From a checkpoint of a small transformer trained on Wikipedia.
Architecture: RMSNorm before each block, rotary positions, no biases in attention or MLP.
MLP neurons of a small language model. Each row is named by its layer, matrix (down: output weights) and neuron, and shows model dimensions 0-191. Each number is 128 + 32 x the weight over its row's rms, rounded and kept within 0 to 255. Numbers have three digits each. A neuron's up and down rows have the sign that makes its largest values positive.
A block is one neuron, or neurons of one layer that tend to fire together. Before each block is what it responds to, as a language model described it from the Wikipedia text at the highest values.

Headings and mid-word pieces. Closing == or === of Wikipedia section headings (Reception, Biography), plus mid-word pieces such as "and" in Candidate and "all" in parallel, Call.
L4.down38:060143154184150165072164077109081064110136169048132099120112086146121124123120116169151104052084132161145162143086131083141124109105181119154121164132133101158168076081120173116103118104127150139101095148098089117103047158158118171160141129129134104120142118166200079110105159148101131190141134157134129080127114174129157128170119138113122102087116094122104139145123140153148130109090152102080163129090119106140150154120134162103109185142148172137132129197054121213190137089168203099159124124159084074101076097095115154104145107127126122129109109084204102169136127104088150133
L4.down67:170126140156128118081109132116165144157072187136108181141139150139117155043140146107070150158114130138151088161184069137136102153104152134139165132150122133103120120067152118114121136089147151107220151102171160079132125107111122133182087152176144074158110092131165147149159161136106128102144144132123115166114107106147116075159112126108150075106080143100126165154081101165093173114142132129148079077132153086134054110124129181134187151079149125105131201075122147141035111103162160155079084158160107087147161170140122159159198140087103131120098173082149084151106102108163183165
L4.down147:174088171129123161048119126121112112121112165088164181135183083099138172137162097139122159070147103148118104150174092165216172111104150186056149128194095098078158181086148099146128147112101119141122178085116124097115142067143145106130076077106135155110153066146123132086184121136171124130138142085184173133165145132122122160119091127152165123106165121098043195146154143076126117148147063131149196106099071158144085134142091089133105139111119125105128174093148118138119118110126129133075113168124164118079157145135194122104090122106119116148142145119118094113153071141119158186
L4.down148:120176148172148099115195135152154162147206138108116180131106133084157071068137167111109144125117109140126128090125128080133151112154121161162138123160123178051132129060085105139096132111117113104072082137142108130125067152145154160139206147153180137101148148133113154098104109147122172184105137153119125136131102157093176109227093138136146139054121113078065133170055111107059130113102158117093118113098100065136094103137103125135096122084140155138113173144158110092171137056172172119172165142185107118082174087179109105161096147133114149144095134109125120152126181123100154100
L4.down347:145086126165141097056148206102107105133114145160175132100183142098126154159188100128128167129166169137151156105131138134165121108081161172084121068093159123135079109147119113127192101208140090135147121161133102137089169157151091123105144068116068112063112129192142102160168080134092174177151127096084101070122156164132137117123154122085110157148090082171120119143159124142117097126151142134070135078178118130105109134095127118121173139059118112149118148102091137055135140147129126144076077111122170188142094130142096169108151153130139065090151104052109103123109069066135160129
L4.down393:166112174164127108111097154157122166071141099125121147150150118111151185131122157124125134110131093142154175096187189116099132120139123076152115107135146108176172173127107094125138083097090080120154168130177142097112145096128197139136122095115140147187170122215091173153067169178140184164147137124184110109107130144107105169177133170175132113130138105133138146094071046104114142077146125178106094107105143078137054132128085197097128146154130168057089129114115089134132157103144082177190093129036118093150122148094141107094110138122116147091159152116134126086072140131149156160
L4.down705:161121145122181123074134103133131105124093079105067144128106161148175120060106173126159131151171138120112107107186138136162143144101152116184138133110089155141144122173136165108084131088081063168175118113120186129141114103127121126100142121100209110151141117179157162151123123109132143174092103169097158142122121136171118130092136133116163171129105123187160142143157085118159137124119086148141183136118105088223095136127144166106195125148135142149117150109140193070150139109082102058070127195084117177120132130121053181150128119220108142149055140105196132155101144178124122104
L4.down746:121134122121149157128150113132114110119158139081112134114153109138143163054115137132133105176127141093084108079148066136091130149197129122078089146123137093056159173103136139094175153086100100166102095119136058181095221077113149159162178184185160155133188132103088147103127173142116132106148126140141130116159163099078111106111111137194106083104186151098083156132142172094110168107096173143174124122128081122099108137149094110099113167160104132131126122082122092084125111104199101041134092188144155118157112140091130137078147178153121168152147161146156179117110173118061131159

Place-name word endings. Final or near-final subword pieces that complete multi-token proper names, mostly cities and states (Pittsburg-h, Chica-go, Pennsyl-van-ia), sometimes people or organisations (NA-S-A).
L9.down150:104126088153101087143118132172085007167148110153065088097131140118101105131064152104099146140133133210133119126119125176125104173152150161120139116102145175116127181171121116129132144084148144120126190190132148125089091124129119129095145107124113205091137153172110114119145123114141191207169144138096110157142157130089114141140131188178174066110169138155113112159161105080114086160187154130164062130103097111127076145118141142187158087103161109116122160122146115151146127164150076105167114184095126216127122093150087183139086171121101140159153134146110121104145122155115149063
L9.down155:177079115120143097050146154142167085110094133132115137150105075165109136113134111173114125125128222117166153142151136149124129105080050134164150106135063130085095120112137161129101101086122148153145166126146138169084141076119091192143122062097143086102100142164136129170113165167123103154121147098112103166138090093117096100093179162169150098116112095156115151074168132121078154129086072080187100098123092176122156137165129104156155069130117158095074134179193194105074126116142098087156141130109148069139129063134076132157143111180068106133163068114134112114176138130108129126
L9.down177:191125136152167135169171165176133077143082150082061159103155138106152145110193066085140128070178115134041097139080132157139124108089116114145108133156207110094139143160180199114175183176146085133140151145106131087129172124118153200157142138108123140126156133151115124103132068087076161102150146128134153120150077145136140046131174164159121114147118134104093122089124100064183176054135134132162072147144147168148128151118154146117067100086137118109142122151121161103142144148176107057152139108077132114124155154150163157125129111096125160138131071166137153088162123120138134171
L9.down317:134134102125182189111182137126128073127181143143109122150108166158142139114141127141135133142142166166160102116153118118149060149126108146070142160176155093164102091120128086165176121176142160054085117200092091137151147154145113147081195112123140167195108163149109119113208142088133140128187187152114097129080099117128184124157169151163127117157123142106136100154114182126123078122093127136167137157107053151125120157192163097134071154206140108200148155078132172090136136159151070127089171101097164097088136129139114123142143116163130144105119159152162122104119115109063119204
L9.down439:083166122158187150154049166139107088115201103086138131134132105160145140142174085143115106113152100129106192161123094132188123124138148130121140048142153122163152082210144132131091050180136090160141166170124180137116135161163178138121172134142152134159144093201097117142141136159138053119098116128161091123154114121180099105131108124145123156097080156161142148127087096118139160125147104169185097134095083127080155122144105099075136146100137140101138162201225146156136161133132183101134147095143149175130151105131136133160128139159140150082080102110108117212063129148162116145
L9.down500:120159131150144143128159164132063098164141119150132054099110139154147128159110093131218149185144112109134152122109154191151142156182153167089113151170173187140132092095188117112081186107161129137092217186103115156143090119137065148083151116168175154161145148153123121140126117117161133145184144140136100117126092104112126099154129153132106061139141078066118215121086150111105096121069124144158097154132107101107159149145145111146092130112127112167165169126073095130114115105135062120145182115137117179119101168221099149127132133168141167159158156078123147098104085090184112164
L9.down562:082122100121142071115079169092091085137125107139076131182146080106126144078093074171135125108188155171160135166098138112144112128143145139135109162156134144120132140097106120170124124158131135071105094094177097111160062098159087113068142160140113159071116133136125130119129102088141107133150100139089161097124138066106130108099146174117099159127171172133085158168103103162135066092115176087111113161186177165115092100128185125123105125141111154152103127087123087191085152114141084039115103138110123165082195091138151134074127137116131154162104185225168150129085064146174159132
L9.down590:143074137119171122095139104097136156107142164143161124155141163142176080142092155158129123099092140082129164127089163101115129156119115156139174143131040109108096135099101038126092128116132181123159134135157133090145083169132133167201063164109098069162078107086112113167162109102097119142159186091105183101126121121133098192093121134120138166176112086084097105110156132160157130134130127135089148112140156079163116119189112107127141174157117215097128127103126134144174163127108154147097111185116093123174185111105128149191141084124203097170130103083170096210120096144102178101

Mid-word name fragments. Middle subword pieces inside proper names and place names split into several tokens, strongest on the "go" in Chicago, also Ark-an-sas, J-er-sey, K-en.
L4.down124:163092133092094150133130114105126138130158123090153121139116153109157155165108122157154162115170148080132106157186103124160175171091124098133163099093072124095136097184110166165139089155082133129124169098153136175164092134094134077141063195115098167116155152139155090186082132135143065173129109142090099130106149146131107097109095146061152112160082127141200196133145134102128150168118115095097096178008096076147113092128116062170167140124121083064134176116123119110110128180111091129080174069122144104133150095150166082138112099111087127175120185135154175129132160139130110127
L4.down235:139056120105115127114138182106137087095115144137144121063137095141081098113125121097162160149154060137053075115131129172157114102105169119175144154146085070166170170198138102133126152174182122137170112140157110085172142093123100160085169087173145142098161107108140126156082160117180175112170161121100110139089144086133126176134118145126136129126138153112050152106133151103194092102120150110196159117097066151155096119146150107100146129187102143125086093122132142150100137141130076104171164109133103152068105059161125106086089171089075149138138147098143176047181109112111128160
L4.down248:130106116152104132138154096185136135136128130185165128119165132170155112148128156114128100086072106044130098136181122179129102120156102112025179133069110093097118143109122107130089158162183138142166124151158108131106098116098113161135173121172152083101097108081132112126133166121034141144155182154066158137113138155188117159082139122050218094165135104139117143114158096115078169148161147148088108097139112122089167147126123126082160135145119111115108042116205129070111109108121055114090181142131139135156145127148118141079131178196109118088146111124138150130133108161090116108
L4.down532:166093113054178124130121112124114128070127161123097124176124126141101124040125097166119097128168183123149092117124137085110098106140122135189175108095099104030142117196121094175128148171094079102166151121146121145140107096095181110117187144148176124117188125150121149148087150100092158117079119161117121112124144156093112101112089107164150161150157144138134148104147087085134079159133081068108185174163109101194173098183095136128127096132106149136097153045115123149111155150121141058160130104163107115165098145147110114114128128085130152111174200088111134034141140116099100148
L4.down573:141114164169146189139144087073092181123147110137161085090139094126137203140075119099114081129187126122113108126112107169103150162172143183153120127115107141122131116124113146141092111094146152093113138164167193128079087111132118071126102097152178167135082124195133142198110163068152129115096113180113089154189058199146092150179135135117156106099108118142159123133116123203143107101101137098154102034094114059156105106083104162125151154108130174139147167173111118128130117122124116165130077096158103154127160139101115101093090144078085162169149144104165142121162092176165064130
L4.down646:162117173120090166164137126100096120166055202132156110160120185152149161130140099139115160086131136100099178083158109153114147119180140142123086121169092125108098087163130142134163165142133138087146199168167082100140142158119114142142197089116141152053122115140147162160162093112187166202116132133091103159114111103146090120184143125088168089164125160142083122087147205127113054113107118165192141107147172110118109170153125124084123157123124150097125161064097047118123098194144120103193140091162105148118158104154147103117128168117141126134187102160114117136142134125185183173
L4.down657:154090159115120104120067104112141129114051165117143074162065070161134150115171140151121142137127083077112160143145111136092104155170138105178122158111084098134133154166151117184112143099108156089119156145130104184129108121107122146123123121170144108119150119141134100189139156077121130179105161101097159120141102141141113100154071121092136104169070086162116083170096151138165091103130124146185112104157072072134107151166125174104129143122159139097107167136119116183123120188109155018147175073162178166063202131178124141124124099158065088103125114183103111151141058140109112187
L4.down702:116128079103133116072189103143112075119145125171096148169114147100179161066076108167116164161130124084123150119120127167107119092081157119119113124194111106080176118090122111147125122157136162114168158122183159171138095144081143188190104072141116085081162150126102113153078143150159104093193150155076078095139149137090131106138189152157143145157122158110096153070133152126080116164102139086156154119138096109193164123183116169103088139172119175102118144111108168128148143192134149085102122098137138159162081117192141148102138096205101072059177120144117137168119125145162081153

Wiki heading closing markers. Closing equals-sign markers of wiki-style headings, especially the "=" after article titles like "= Merevale Hall =", and "==" after section names like "== Titles ==".
L9.down38:094135154126105171094163147124155073104167158081147107127148087119068135145089061170177131144160118144179150153119155070157093154113124174128087182084122106124144091124094110165178158154134099127112124137086127131152054108169114101125078065161173116130092090122124129087074170112061171086169094154122094123135194117113089098117144109137100126108145178126102107108127116138136066119133165097116097121143105114091135109129141138085069116091078228119092165133128108095094165137182106160143124141136172145123056167106106114099205164173106150128182190161133119156102130118139078154
L9.down160:156097098152166152149144136207117122102144172115080093084172166103096147149131193138167108114143107122143107119114149135157134082093088126182139103081145135121118144165120146090167152034131160109134104159171138125145162145116165135109060063155140118064172094205114134148176097149135179145105101129091128118100148148088147112116186128101113089139146097107169197068074173070129149164090061121109098181146096121141135164125128125138185144131102128103104096163123123114147122131177139086111159122106113121162088115126140087125129082066129140125134119130175173021099084123127106191
L9.down237:132078092147134085135148207150139165134133106123156127125145082083133141143140087107194070096112149108141099147127084094149100129106151191113094187185165113156110177145121172133116113105123155067131130109120128151113091117141141183160083150168115119093142178153117113060141111171143140169116134105141115096151136127142127088104104128152130161113185152111163143082122077108183137053132046151112106208116148106075108143156057114124119103076171115106104100180084085126112173115180132071201099122132102115093185170130113137084107089161087121167118175164150131160191124132156164132
L9.down269:089105134153172107107124153109168070137162149119089100146174109094142163145085117188117157203164204127111144085114142140109127115085155126116076145048099136132161154132161111160113139165181143110085085156151125060120131120172125160128135099117099108080104055157054141085112149151093109162180147138148097109115188127118147077132128207169096086118207164126072151153090097131127127128100082145136088173144111119107122167101068135108152123181127107142103159134137147117194167162088101157174151134113141126128139144112099138133100085127127157139189209091176130122168182133133133147
L9.down368:095112166108162156149173156116127095140127094092101097072099159092147151103146161145151130138124092163083129104176086122126105086133191084117088133145132159156159127095174077177161140185112112143138149130130043143139154087118074113099149089104147159071096131114112062109115057096160089144124148124146107059129131113080147209169143127093088116114105171151151166170119188116074124120130067108118107161085092124134170122116096107117138091088107181100111208134152202135102118096082196041162129089133137129087145182139135148153114123143139126084097170130144110169138141152141138138
L9.down399:158072139127117180142129121179133145162078084116077141109146147146136124194119130138088115100140118097116120151119142148150124094136071108074160077122157178139127098136122099139089044126113126135212146137115062088136075157081148129114197111120090081140139106121175151156177153115141107140109137190124111126112117139212128127140074072097093169126076134179112091136129168086114170136131161118153146155107124055157176124144149102117168149143093127095126129151155172131138173116184136150139201139123164170081098135065121076066159102166138113178121071109158084068146115090154140152
L9.down467:134147126143178174167129149121120116183121172100131093112165131114122183138148150125106132072145168111127138101181145130098124104100091157153114100097182164127159102157136115116119136127110137166132111114100158148148120178153155204158131122110168096143205137150115118065127108144117152148170136073177087167109173131104096103110136170101149121167132123129110098130158116151163152078176103215108086172169121174136118144071181215164118146122113130168118152116148118168162172130094210104141127119095160132075087063176173107111130083091138097080123100163087107183189170135124212092
L9.down766:085195138118111107187067190159131079182143105126136063123122136217185078118162073125167128107148192150143089109123123165155077105122105122173064146157184125118166113101146152130132115110094130144155155084118173179114100137143143144132065142151149144144123134151097072100136151094101103133142151076099073096124070135142103075099099159203146150120145080115184114165174132111146142104159102091146088128080155148117132163125141091109154093095126152148129106115115151180174139188119131124125127160153113154085159162116128073123073093136107123173176179189102079125120078107124098153

Place-name final pieces. Final word piece completing a multi-token place name, mostly US states, countries and cities, as in Oklaho-ma, Dako-ta, New York.
L8.down205:177137136146204121134093162114131042121123145103114108121124095094114068073134115112096117158131105200160188139124131112124083171165145137128121138122185156163139063228080155107148127170052132135128132164132110141098102150088179164120199134115143090151181126164119102152151121150106137117133173156130125100164106091141118103180134166156166191190159100105119119064155137095143069097127152179115139140113115139126148100134131081154105161114170138113129148167122083122152143143165194041105170116119156144198179130121157068156139101113124105127139146106157124112156068086165152123

Word-start prefix fragments. Opening pieces of longer words split into subword tokens, mostly Latinate prefixes like de, con, trans (de|cision, con|vey), also immi|gra|tion.
L9.down26:137106123117152096170203168102125089163093164146164139043117170109130143103150077115125135085145113154113086116131130209169180171106115156141109137125102130167167133122195161180181113139152137127114132176167086065170106137111120138131103125191110122052125103156044106128099160141110096104171147132125121124106154151115137108151134105143120108124150196146116156150140138143159122142123094097140091210114159125109102166083127123105089153084129181139117116158151177073105167120080099124170161076149171095075155114125100087118100097220121097167118211073135103089116106106110129128
L9.down66:121101137149102091144138120096135125164101076140129108140147084092134191000178157104149098096135105138071135093180110214084169078143159137141141107085091167129133113197165149110114152173188108143133124149082174140152181169099145125166160109107101134081169187126229118158129098137148137133177095161135117060137069123156108056125132126121095116109143191147147132148087158102162113140141118090119133100163074135106113139133132128133094119086140087097135148071118146113097117177168172169140133119151115117109143143095076105141074130105160132098115145132135151082116098116075128093
L9.down116:100153127109154109092095125131188155178086202124162154131097172106055084087168207131153110106129117201102095108136122112114151162165154127115164142107145157132077135124140116117117123204092187149077049167131134166142149089132083150071093092131140120089124183141124133135149096140136162138177084072106178159132150139131112154132169148149152116109139070122097161177098104144121056131143105124152193145049137142146106184186161119153102128168140074129144126108116155091146129153148172121148148114120171108128169122186120161121115087123118142129094056161117067118143177138156182124
L9.down395:121152100152101113167175116105152156092139144103127101145186182139109130006142129200129146083083111165125164157135121132178125134097107125119146151117132105130148120136095089065120106135120213080099110145120084084100108109156128112132155084150157116114167126096157102113137076088153134105171080148143081161098163118101134158135151143095150079184097136161129164097113103142072152158088119104090104155177150108158124109125132178164111126031109081111180137110102103131114124161111157122153219121057126142164089199100096117127187133112140128154129074121153120192075144161154106136
L9.down436:185119151152123121096103128082133188100154132146122068123190121097102147123141160140159162122114059129089059089150139150167129108137080170166174117138046098089140143111074129072128130140112120168122188112158064140146126104171129159170136123104174088117123134113114139151119068139076140135170107106131139100154176116107168192174145121128149152171127163155148164129130130132079186127180137126180136104106159141132125142144123185158145095174130098143132177065178125154096166097146128167160150164102191110179179130135155152078181166147196086195115105142143152100104183099158083133
L9.down531:181091138096156159136163151138127094093098141161133142068120106147173137121124108148115055120106089134131089135100107154145146089131172130145146160077082107158148049144104118109134109201133101169159130107096142190125118061140129182181138106143174147078174155142167106095133180138115116111112129131086166168081084112186111092119094115142131145093157110114132167124115190143163136117134093033119092139131057121100136202137099146182149130092072138118194120132086165137183159119149105175097162136131157096169126110141133120122080170139086136107124179206101127097082113107084125076
L9.down629:071124109171084208118170129169156121172189082140114134035133116179120142100154125147107147107037174087146104148112095126125118091078160128141129130107143078095099179138130124179185123125165171132113120169160152105135162144088146130090088155138127150139132177157089134103140093154103149179123123136160093166164160148172093130178143165150083134171163143106141111099130121144158151032130106124082119188053103107103145125117115055090136160100178154161131110180129106169167122097119143120179101144111156097138157106194107139125139116068185117151117085096142158121119126077159127146
L9.down665:141145127130129119143068144168147091153174141151162119150169111100210168144113107103118086173083111078123151101160138097067161089076127165112147141129153165095151165109088106125165136234166113174152116119164154133071183183155140146133167122158140144112136127126101082114142161133085099130145155080133129091147116136087156095126159164137112106137162076135085133155106077140097111117133175111175116151123026076072133097101085150132136186137156157122124122084165120141149094144088106151115091137227094101158144114182127168132109076171113122140145109131148170108168164122064090173

Article title closing marker. The closing " =" after a new article's title heading (e.g. = Robert Urbanek =); more weakly, mid-word pieces and determiners/comparatives in prose (cont-est-ed, as a, more).
L8.down553:113088139143152076159078124097119122128161154126125140118114138127152058165165101137142130127125150109064147146164090177145059092123105143133090175120101157127171166110152144170142132160195123201077085151144144104101142138116143181117101125140189096073087093155101099120137071173078161176104105102160103054166121140110154127072085190136140164122128141166090114090149106137056146181096084144168065112128150103130099136142039131142083158131129137116146119110118153083155138085102139140076194121076123158114116107123082122182121159127164097092140176095097098157106120130094168080